Weights of a small GPT-style language model, trained from scratch on English Wikipedia.
Size: 9 layers, width 640, 10 heads of 64, MLP 2560 tanh GELU, vocabulary 17524, 55.9M parameters.
Training: a variant of Muon for these matrices, 4794 steps.
MLP neurons of a small language model. Each row is named by its layer, matrix (up: input weights; down: output weights) and neuron, and shows model dimensions 272-367. Each number is 128 + 32 x the weight over its row's rms, rounded and kept within 0 to 255. Numbers have three digits each.
After each neuron's rows, "fires before" lists the tokens most often just after its 100 highest values on Wikipedia text that the model never trained on. A number after a token or word is its count.

L6.up2430:107103075097113102125144123164130122119051146116106183208082160170115134124125142102078135154154139119130095131088084112108055226142159142139131134158121106130179076141168160107175181108131113149103129150153188085122108158106169249072140093136132092120079125127172144078129107121108132068
L6.down2430:186132073147110192113118143122079117066161072087085099081060103128133130113126157120108102119181125102111118092134138106103135164043190105129131150140125154119150149072118185142139114132162118180150104152134175145177135068139115110156087102110155174123174179135131163139078135134079131165
fires before: " |" 20, "20" 16, " |\n" 13, "19" 13

L6.up1857:147112127134146126180099117114255144129104082074135154116185128158130107121154115129162091168067142117103161130064174118173094141102114163178085155116114093081114139148134141161164129158175112125144129106161140063071173127102108077142145170129122146131077160170166144101149134124101136162
L6.down1857:154139125137131101091111106111096152155125105113155088146138129044125191158104115117106106144169146141093132126124051106156069122088154091149104168121108152132163194125127178155100153123155057173113148134169146129135139089087078165109063205142182133109124099144160116146108113151142114175
fires before: " |" 44, " by" 8

L6.up1894:125131115172092119090120123118103097115140093174135129025152142128144106093157183119147146168119077140162109138083145204139124120111099119164131099102108150094131054168172093189153092119119090167164143122128108127160148138127148154146144105101122108097104089159132186093098137178177114133
L6.down1894:121125112147114127163144145146144133142148144154186110067194125086153099181226178095168181126130079156126119094153138176177153118160130128177142097138094146085109109149127148109093139118168124105144146107081096121112088177130113150144126177082168116191148127135104162085132127075181147131
fires before: " in" 36, " on" 12, " to" 8, " from" 7, " " 5, " the" 4

L6.up1150:127109120100128112153162143162150116231113165128167120141091100108133123103132125161170135102165124153063115103114126113149093090095143152142119161185128065138102147170118123170092094071134072178121165122147175155164064160143112087135100105104136156163167118146054157138142160148124189119
L6.down1150:128109061212131101127175139165116097104114124124120106075125177117099066147122120108179207136124134114135148136173143105122149101204127125106132132102125140081133124142096162177105164147116098151156161101138148130070136152143139111164145116144180072138117143125154100199120122138166093109
fires before: " " 40, " +" 13, " —" 11, " |" 7, " the" 4

L6.up2184:168096115125144173122107168162125200093070153141155102158103128059123140202111150075111151138133178111145112156178080110081111171048072138162124096114180134147150140137079097112151155176082164139103159181133144161079124153103115097153118147152084148184111160105137083179147135114174090129
L6.down2184:163157099127130162146111114185117111144126128160086134142135087212064137124147109162140170126170163162087168101121165114121157081168112062151076144098093134146123138132141184093161149125158127135132185133135164131150088120033189130123157111173125105076112101134160132111115147129122171172
fires before: " " 36, " |" 22, "." 5, " of" 4, " the" 4

L6.up1491:136128122118140152074155074082095128160107073149176140147188033126120096117130097106107147143099122120138110135084160141128019161141110128155136188144150171164116133093109107092175147100146152121128139174125189099114105160169168120141155144157168141162102117108121134071127072125125123103
L6.down1491:137167121220123081123135132129139117077112159186122082127103133124110104180120116108207105099151147132151130142167137106132116130068099131130188149052105108133144085160120113154127161163161061159125147115160186125204108100144163130135106099094154141102131181095131090178176158133190123076
fires before: " " 36, " |\n" 25, " |" 14, ")" 9, "\n" 7

L6.up2333:120115147157156123083104131105180174190160104144103121105142157145167158130113158090131119109124109212142145134099131132101142148183158120130088088166127182171107133097146123127092158150124149196093093147132133073074124099116097083118063146145170143154092187138149137147161126110138102109
L6.down2333:105135069122096131144126098088164136172140124115041132124157112040143131081111170090103178092091162100093116100204170091150133148088147101082069214146115138107104105174167140098143130141087135192108119135150093150101111059160085184207065143106096141113102127129108121165102137131179146129
fires before: " |" 29, ":" 18, " by" 11

L6.up220:131119174130142140117097125105095096131107086139054157158183085157079066138115113087163119123165102113051051105199152096113117123143091122140132144180080113141172168152161159141159175171118163111100157118107152102146190084121137133149085116169107163145156170193166128179108105136137143104
L6.down220:141136035202106138092136113152094119151146109097167069142106115164148139134133140143106098128082122100135131152116083113138154124130136074125199147154127104148062176171091147164111141166189110147161156128125092145125118097062094138111167097114150101124157176113133134173108159154141095144
fires before: "|" 36, " " 17, "-" 8, " |" 8, "00" 7

L6.up2233:156151113166114149140109134074158109074131113134099103145171040128195136125103124154183125171198100068116087105073141087088128136121124078159134165079118091113186076202132187132078082091141108100163062154166119136072134182175091175101108148125177111124112079149194119173174159153128118138
L6.down2233:107162100203093167109170177183099117051144143099160090130135182091110123129193118102110153103096135118211081138157106162118196148146132155102197124136151082073138110111141188154126104111123150155096187141134173098158138123140204116139159123110052115106125145155098158138138092111078143066
fires before: " |\n" 36, " |" 24, " and" 4

L6.up1853:120110099136140111124147101149065171114117162113153127122101112106163146135101118150120058075118092120199116080073101111082093118126125101095185103148173103170071121190102110140159163087113081167103152174137115088131127077137070121187085110137100083163096150125108140099124127133095099127
L6.down1853:120147089117097111122123170115178098094136130141150110145122113135126115134118128162109114047161117138111131097145135090129078119106115056102088113069148120195112092117100116197172145088162146162136141122099149122161140148151162107069070078112109105122108098077116159145091150172034127153
fires before: " |" 31, "20" 13, ":" 6, "s" 5, " " 4

L6.up1418:099078143155079177149204156123085123114110135148150105179144128153094126140152141108134155100097121118137139064081164149136110123093102145155179150153169155165140100086122160154154098106125136111076059155166106070086132156073153165166116201109130121141054153102106137190180111094074117117
L6.down1418:151140106092173114117133104157108126125125119100124127133100177152058129141140104179156153145136086130115166096147095101107114129110129093107094178132132125180102123133122133147155153061170090138117093126083143116114107192128196122136132152128113069063165107174115153104094102182126056105
fires before: "–" 22, "s" 13, "." 10, ":" 8, " |" 8, " to" 5

L6.up381:083133120172116116092083114125121127172128135116127102117129132164129133138096109151139105138124126135184136155136128122092179158132111194085155116132140150169093095108119124111102139128124159072108132214124179108129100121123112120163152123158127126144127134075106103127146128160104128137
L6.down381:091109090191187112144094165093116117144107113127095086160163180115100135143093095114169150090150107178119097182141147112137097078152068124103093139094186074158098100130067178171174187063147121092103129188111147156094115126100132127132192162147177193142099107165127045077132148112170129140
fires before: " " 58, " −" 5, " —" 4